python train.py --d_model=1024 --norm_eps=1e-05 --attn_scale=0.125 --init_std_qkv=0.0169 --init_std_up=0.0241 --optimizer="muon_variant" --lr_head=0.00411 --final_lr_fraction=0.05 --steps=7679 --dataset="wikipedia_en"
MLP neurons of a small language model. Each row is named by its layer, matrix (up: input weights) and neuron, and shows model dimensions 416-511. Each number is 128 + 32 x the weight over its row's rms, rounded and kept within 0 to 255. Numbers have three digits each.
After each neuron's rows, "fires in" lists the words (lower case) most often at its 100 highest values on Wikipedia text that the model never trained on; "fires on" lists the tokens most often at its 100 highest values on Wikipedia text that the model never trained on. A number after a token or word is its count.

L9.up2199:107147124094050103126168120169199142146075163135113131123096158128182128107120153151199205137126107080138095059137074099195201087187146100134122135114101160136137140112070121127152145064151120123119110147083118122110128077155148130093123171144156140160155123111117135124116129091151104170
fires in: "2022" 20, "2023" 19, "2020" 15, "2021" 14, "2025" 11, "2024" 10
fires on: "202" 95

L9.up1512:122162115131112140131066106133133151160099123095129172170114084126079163169166139100099148100136127096089159141100072121150150176065187131167196171172123174152092130120143111150119202103094104141149113140122121151122120161141164139084121141096135115099147116129121085129135070151145152122
fires in: "his" 17, "her" 13, "s" 11, "a" 10, "national" 5, "jackman" 4
fires on: "his " 15, "s " 11, "her " 10, "a " 9, "National " 5, "man " 4

L9.up3982:100108140146179073144100110145126169100188127105134122138113106122171121123141105072050075108113100134085046071043103170071120103135125060145083145126080139137198116130112185115102124120136129128146081128127122148135102103127132156104165117117083172142095055109103143140116133190142073177
fires in: "the" 32, "1980s" 14, "1990s" 6, "1960s" 5, "1800s" 4
fires on: "the " 31, "0" 22, "198" 7

L9.up2321:163159094137169172141115148136122149166032136095133162086107150101053112127092078102178084186187154111151137114111052126094151123124085156069112091153127151194133155179095202080161099160079140167094138121120169122191111169127122139142134096081125149120105192154142086171101111117151119102
fires in: "he" 20, "to" 17, "they" 11, "it" 9, "also" 7, "she" 4
fires on: "to " 17, "He " 16, "They " 7, "also " 7, "it " 5

L9.up267:083115077169154093140162157096121122098132115166195109164116158106140134119127142135144129091101163136122118168118157140191163077179197125143124085150135109138108124149178127131115130169201121185158134195103096167110148135089144184131204116164128120109105092136120123139141077125090155153
fires in: "the" 53, "s" 7, "national" 6, "states" 4
fires on: "the " 53, "s " 7, "National " 5, "States " 4

L9.up327:125164174096056180146156142129117155119140123124111164124113086127155164135149124133092178124082106136137108106072170140119107159172113168168115137119177159109118130156134113110082125131167114134111143158178158059093149158124105159154082192123135122119143150128122113118169125100166143149
fires in: "his" 19, "their" 17, "her" 11, "s" 6
fires on: "his " 18, "their " 17, "her " 11, "s " 7

L9.up355:152149114106133104169144164070126128167085100090094164141094111192147107165105139087098146145133171078107162064112161077059112100137123207155160160140092183161119196129140219134110143143128140124161149124145164176164089107124096127069103165129105147102129074112057104094114182134094130127
fires in: "as" 19, "also" 16, "and" 16, "of" 6
fires on: "as " 19, "also " 16, "and " 16, "of " 6

L9.up2332:147164211137167087128119115128154155179136164093143153146126124168105090107147189134094112073114152125107183178136164138128147116154129133114142107141126171186139129077146159135112146104077140163142064125142169090095166138116169066172127122157154129219185145149089093159122157111111142114
fires in: "is" 66, "are" 7
fires on: "is " 66, "are " 7

L9.up2547:157147125162124079120132143151103095141090215155135132092174139121085105180183163174099081103109096073127122126108185185134151173141125124124136172087128060121131170098128152113130113086117115091179138152021106170143115102159127126080154142110087151114130174143139140083107134148066112166
fires in: "the" 79
fires on: "the " 73, "The " 6

L9.up3964:091136146150117076070131151181092138066139055109161108148130154173062138167114087128139113149126194147052116098126107152059167148142085164095182074168059187161174170085100185155105108108104103141120085082175139142192145072114118149111159165135097118172089129145183104188173121168100137150
fires in: "it" 27, "which" 17, "that" 12, "to" 10, "and" 6, "he" 4
fires on: "which " 17, "It " 15, "that " 12, "it " 12, "to " 10, "and " 6

L9.up3502:119117133166146114143095111152154157164098149111157128112123152136170085135131080076138102154131118121161133106122106183106171198169134108131126185100125126087107196109105134178114077186111120110134083108107156121156125136139129094123177054147072127139143069160167066151153111134171164131
fires in: "the" 29, "his" 13, "s" 11, "her" 7, "a" 6, "at" 6
fires on: "the " 29, "his " 13, "s " 11, "her " 7, "a " 6, "at " 6

L9.up1540:150072199116123051146141128198189113159113048121105127143155159164167114147125157128142088116137160066093122061129158137062089135128133133196123179147079068112114109047117107110127139120185199131047132098134126121123131126177135121144144122102077124190157154112118128190145100082184185168
fires in: "a" 99
fires on: "a " 90, "A " 9

L9.up1476:088151167068076112099144114191150183124119102179156108131124121178134186125120121116122142129134139097136126078161132058106159140118103150144132128176117121128092152083115057174131145068096136136135133108135124168111112145171134106069088218110121106115122140168161097171119092086143127105
fires in: "a" 90
fires on: "a " 78, "A " 12

L9.up1395:104114101160157096167120102106157110082142147091150099120096054141125128094141135121135120135133068167042074076104129190140136167115140148167105160120090101136110087229106121132097119156097102138194116157154133121154108141120121082144130104124146145129125131133144158114115058108112197173
fires in: "the" 65, "its" 9, "s" 6
fires on: "the " 65, "its " 9, "s " 6, "il" 4

L9.up3290:121103152140154135132162144122148115124117139115126151102110067167096109103135126111141122117157130099185091177088161099142134129089166095139194087149150142127099199190161132134124089153122091110084168183109171171112126163123144089109113076135144095108127069172089137157159138123150137155
fires in: "who" 24, "he" 9, "which" 7, "she" 6, "they" 5
fires on: "who " 24, "he " 8, "which " 7, "she " 6, "they " 4, "s" 4

L9.up2165:167094115134054057086140178134136120102197129118157179115100146037140099154141184111068107169136106100117082085154114149157114113114119145089171209151083120134107131098092104156169155121161156113194153158171147072095142160179134142149145093096124138132078154136093103169117113034195127118
fires in: "a" 54, "was" 6, "it" 4
fires on: "a " 49, "Re" 6, "was " 6, "A " 5, "it " 4, "Al" 4

L9.up3295:097061131140092140092137159102091100083129150089129106136115081086112122150119124120104167134122145149124152139104162145101121126230146128189148155157092155116128125128108134141128130136090163135135162140083094159165147060099193108129106146146095133161126126115203077097154176148139121117
fires in: "as" 51, "from" 6, "or" 5, "by" 5, "and" 5, "no" 5
fires on: "as " 51, "or " 5, "and " 5, "from " 4, "by " 4, "No " 4

L9.up3942:128101149098112100151161141095198108127163078089137109048093115155139169140087106164091155120121129166111091147131197097146127100089141153138177115161121139151113161127099124091130132062126120114113088102154139135098147151110103092180114118161129138067173141137108162187166109125154102114
fires in: "in" 22, "at" 16, "ferencváros" 9, "atl" 4, "to" 4
fires on: "in " 22, "at " 16, "enc" 7, "AT" 6, "T" 4, "to " 4

L9.up2197:118114140095151109140113142121127108178116131117096117130152186153115117140118141074102110108037152145131120118130158108086148167130161115150123162117131143104075110072118106098087163131109082085196119150163117143162139119122185112120157119160166182072169133153144099125165119157124107113
fires in: "most" 13, "is" 12, "became" 10, "not" 10, "more" 6, "considered" 4
fires on: "most " 13, "is " 12, "became " 10, "not " 10, "more " 6, "considered " 4

L9.up2468:074112102137155177135111159147153154153177131094185098132158189128166152118124111092131098158107116105102055135144118121089148137118188085115102091134064111069194127145147176152155146105131063131097116143099079111080155108137085077137158136137078110116136134187159115164170169210114147176
fires in: "the" 51, "a" 22, "s" 13
fires on: "the " 48, "a " 22, "s " 13

L9.up668:103156148097146085157121124135153133205155129161238153120177141103122111093181129059118151154100127125111130102115126132087170129126137098102130151151140139076109132181136147053147123160099108071099118114153178123143154154161115096147089146131094126110076126096143203155076136159084116131
fires in: "in" 44, "of" 8, "an" 8, "at" 5, "from" 5, "and" 5
fires on: "in " 44, "of " 8, "an " 6, "at " 5, "from " 5, "and " 5

L9.up303:139059099140141163125159078131142130122090149179100071140165161111090071193126093123146115135153126143119161167158141106114141119116108197064151144116183120136089126147115125158175123126126163140081175160091038191082144153116129146110183118102102159124212212138111088158165118109139155105
fires in: "to" 20, "did" 13, "would" 11, "could" 5, "not" 5
fires on: "to " 20, "did " 13, "would " 11, "could " 5, "not " 5

L9.up957:117139201139110126095035051105076162140141187181092139092144163111151117102119168097173118117101144157115110128171142109123155072131119127097181138120078198154094126129125155172100137069080108135118123149116092077161096172132109144145119146115136135148135118074123105143135137101149141109
fires in: "had" 22, "have" 12, "been" 6, "has" 5, "was" 4, "s" 4
fires on: "had " 22, "have " 12, "been " 6, "has " 5, "was " 4, "s " 4

L9.up3665:149136138175122110155115086116128112136121113170154146151126158159174078146113086120113116137186158159169121102158158185106152145118114119100112141115160168117115145119063100159143158087108149102167075141117174099108096155106109141125107131161117110032124158130168112122117202148148176098
fires in: "had" 34, "has" 28, "have" 14, "having" 5, "was" 4
fires on: "had " 34, "has " 28, "have " 14, "having " 5, "was " 4

L9.up1456:106055135105090145103130135136089130148146162103065105121135135147100138151091196121174159143167179129130148135139113150072158099133136135150108111129109092186138074121139091157165154062105147057143166123151104119137095135159139109131156142133150159150128171119117091091165138112138106126
fires in: "he" 27, "it" 27
fires on: "He " 21, "It " 14, "it " 13, "he " 6

L9.up3241:115049059167140129152139151121109172088090079155104147164165109109075142126092128207148103099110093140088089137105085162092165138099159152124129179129118095144130172139151132132147160142114111175156106114126103191141138141166074124105090090112130196152151099133133109123042136124122123101
fires in: "was" 16, "is" 15, "were" 9, "as" 8, "when" 7
fires on: "was " 16, "is " 15, "were " 9, "Y" 8, "as " 7

L9.up3079:130110082115093145172098114125089106132169138159167089154099147129154157145132097159093070133108132084087057070149156187108147157118141158108031091095153163084141100131115133101118127115159158130162100100096140075127180088140088090121171093121148113119082139188113101080112157168099133147
fires in: "was" 36, "is" 21, "had" 6, "a" 5, "are" 4, "were" 4
fires on: "was " 36, "is " 21, "had " 6, "a " 5, "are " 4, "were " 4

L9.up1214:125119136135112114143135203125161170152138101118215147111108093106072115116101105173133146105139160087142127074095159055100138088185157103146135125095133166142143169173095150073166130112124101125162151090099059114074098165123124124127087195114123058156100077168121087111105174130156116191
fires in: "the" 37, "a" 22, "two" 5
fires on: "the " 32, "a " 14, "A " 8, "The " 5, "two " 4

L9.up2004:131095153083126132113156065133091165072110107148117100097134186103112088185112174128103115157175146117106177074153072118112071120137168143127128111159135128134089186118120124143167064154095089203101101123153116101127102114176128095075140095096106131141096125110121103106205134144102085088
fires in: "to" 42, "not" 15, "would" 9, "must" 5, "will" 5
fires on: "to " 41, "not " 14, "would " 9, "must " 5, "will " 5

L9.up1326:168123108143158128088123159116151124148093131118159204086110131162174155126163113050161211084182138123070094146129149176132155134104084152138134115137162133100159186168160130122159110194108051095071182161106166096079148111136106149122139152118165124074177159139053125192148119174124122141
fires in: "he" 31, "she" 13, "who" 8, "to" 7, "before" 6, "and" 5
fires on: "He " 20, "he " 11, "She " 8, "who " 8, "to " 7

L9.up663:121082147073130127145112106095154120093069097133123115106148107181085198083122141052167134131132124204188166173088154160108159087127133156115110186172120138161154107122083097116155103134100116154163130101156171175185085127158139151097063105115153106045132153124148166160148138137171183143
fires in: "he" 34, "she" 16, "who" 14, "also" 9, "that" 4
fires on: "he " 25, "who " 12, "she " 10, "also " 9, "He " 9, "She " 6

L9.up146:135132130111107066121141132139105168104164123127151104172178118167141110064115167146132127136121098105136155101133132160117090089121187170079149064133120133159158159090124172088109130139102150135171163149092089133114139119124112087145121158098141159149136129053115122130193094134131153133
fires in: "his" 33, "s" 17, "her" 15, "a" 7, "and" 7, "my" 6
fires on: "his " 30, "s " 17, "her " 14, "a " 7, "and " 6, "My " 5

L9.up3865:142111094106130138185122110140182168148132171148147140139064104107090124106111120084103131144123122056149115151140175177090124176140173134121074173151124166084115126134125167136100157138142116171125184134128089094088150079105090085156120104096095166103141128084066101143144090092146141143
fires in: "the" 58, "s" 11, "their" 10
fires on: "the " 56, "s " 11, "their " 8

L9.up2281:139136088143104144103177147071160126102073174170074140170160127122178095137081109130103110092116134133119147102097120154076174103140112096057113121133178171180094110137128156113150142150136189122147142070173073145175135160144095074162065113112148091090163136167139120153094175157148193148
fires in: "is" 31, "was" 25, "are" 12, "were" 4
fires on: "is " 31, "was " 25, "are " 12, "were " 4

L9.up1597:114187151096118072117132123152145143190086162092119119134110143125089115116117171099106149094103129161111108124108158096123153124161140131141109082090178149166064168121138181124125110168098122106141183139181166132097098040097132151154148086114149150115137159076125129089123212087217181164
fires in: "more" 21, "most" 20, "very" 12, "rather" 9, "so" 7, "extremely" 4
fires on: "more " 20, "most " 19, "very " 10, "rather " 9, "so " 7, "extremely " 4

L9.up3578:147036140133141129136092149120100070139147179131091123071093135077130149128180083117066218155104107107153078128112128112070110118119138143142143149103089171164136172142216079085170185142164177118138189146131136126091100116126110098101127106119135116115128126149066161103097135117127124150
fires in: "the" 55, "14" 4
fires on: "the " 49, "The " 6, "14" 4

L9.up3275:154173102085087137128143108138156087167178114130131120139132146229157142191137149174102082052137105132118103068157173125038133101141128157155127148136097126119131085149127120128125172141162099144135132178069139069112145151089137206129095130095128118099150144150095066138113142078133134115
fires in: "be" 15, "was" 14, "been" 8, "is" 5, "were" 4, "being" 4
fires on: "be " 15, "was " 14, "been " 8, "is " 5, "were " 4, "being " 4

L9.up40:100087139096148066094119167130153097159096139133128207107170158138127123161100159151114128120101136094129153160128035091172117138131083115089141080174049173098065098149108169150123109177124052093101083102151116135110116144184112152165121154087118156131071126163124143136098147109162176167
fires in: "the" 53
fires on: "the " 32, "The " 21, "Wood" 5

L9.up3463:127130102106114105060153110153132151123163216124131138155150076124137103123130139128165151090133088115109110079158147142136195158112120127087121087154134121099126128127113155102133083120184173125081149114140110116071120124142142113119124134126090086092096143144093122148110104082113137192
fires in: "on" 40, "his" 11, "s" 7, "her" 5
fires on: "On " 20, "on " 20, "his " 11, "s " 7, "her " 5

L9.up1266:073152107148111084180167101161146069100081129153167179092183170118154121183131061092098114113101168119130082070084152114064109118123088124062085104128104179174094187106128120173150147172085134197090083143140108202192148056136157113109095106137178170090139128108117089173108095172123156072
fires in: "to" 21, "could" 12, "not" 10, "was" 9, "may" 8
fires on: "to " 21, "could " 12, "not " 10, "was " 9, "may " 8

L9.up3508:099157182145121075174100134173125100138138187096155149086057154121166118117183111123092122110109062139152078148115133208099108098131159014115132197142140121187092103169056140119171151135126137067228155079069110100153105181125116123167161110165107115133141152124161163059170092128092079145
fires in: "the" 64
fires on: "the " 55, "The " 9

L9.up1869:151195115092101112099066164135170104144153180154172149166051119155124153187133084101115121140153108046106104156139137182110157108129178197117089134121126106100116135105090097106139161153147140107154131142136079174102134138113141118176130113084156141110052111096131129149055192142060154138
fires in: "for" 29, "with" 16, "and" 7, "in" 6, "over" 4, "a" 4
fires on: "for " 26, "with " 16, "and " 7, "in " 6, "over " 4, "a " 4

L9.up2527:134138083137188123077172115131099127142126055151138157181112204089116159168101125117148111136117088171080116149172082140154095123175167167119144116091141155078152075108091097048149172103148094134083119109143083108120087106125148145177069152124126124140162153103085119128128165178113109142
fires in: "the" 58
fires on: "the " 58, "Car" 7, "J" 5

L9.up1573:138136089113123134143146026090125103142111144124151142109095120071126081193134134136122106116111131109177060134090100106154165095063153178107112149129173151086166073082138108082144120173125156160162107183103144178081084180147097172114142112108124092110154123120143183126168119074085175150
fires in: "for" 27, "of" 11, "as" 8, "won" 5, "in" 5, "him" 4
fires on: "for " 25, "of " 11, "as " 8, "won " 5, "in " 5, "him " 4

L9.up3919:056134128121125130146169160134132113152130197165111142086141216162146171107153108118083070149129143153150135135102127149095145117121135107136164123123123095164128101148099135142121115123096137098134142130184117178109136110107116100184146127123107107138175133175145131147055206093122143112
fires in: "an" 78
fires on: "an " 73, "E" 9, "An " 5

L9.up1011:121131195094063119123091129162144172114066130083081204103112047210125113114083116133146192056105113107133099169134123197053143153097138151123142129147133114106107116102111124138138113132148134089129152116089102106156123164143153093149116111097091145123059113071123026108168123089117155135
fires in: "his" 32, "her" 22, "my" 11, "s" 8
fires on: "his " 29, "her " 20, "My " 9, "s " 8

L9.up804:124112069148040136200126108183120121106158197091114125141090143189111171199120126090160114133157096123133116162138068118140115141094151147140112120106114157123108158132063113085124126132133087155078161124101147119112126123111119154124114120037124127195107105132113136106126102079155134120
fires in: "2021" 16, "2022" 13, "2020" 12, "2023" 11, "2011" 8, "2010" 8
fires on: "202" 60, "201" 25, "200" 8

L9.up2630:094105099085168216126107140094131099120137133071119099098091161088098142199137125124121088073105105133180161167093127156113170136107144167131114103158141098147188180095161104111138102143098093058096099138137033101157088143125147077165106125124146142123102063092116158142136080087124157183
fires in: "and" 22, "to" 12, "in" 10, "of" 8, "on" 5, "for" 4
fires on: "and " 22, "to " 12, "in " 10, "of " 8, "on " 5, "for " 4

L9.up4042:145159131140196141132134136095152092093130118120153124111159131080219118108103110094096122132091111133100087109129201166117160165169097141155106121189187119124124114120114144127143165123121133099202109118095070055180106149179151102061186123105090147065174139148118137170100143143119170184
fires in: "the" 51
fires on: "the " 47, "The " 4

L9.up3367:147170133099127153099143130079142092070120162171045133112201121130129111161132120168100126094122164160123142099152147129113138145142067142160138140128123178141147086149140189124158145072137086067094168140141121125110133165143124133102084146131119103111133113115146190128127163080115132158
fires in: "such" 43, "well" 25
fires on: "such " 43, "well " 25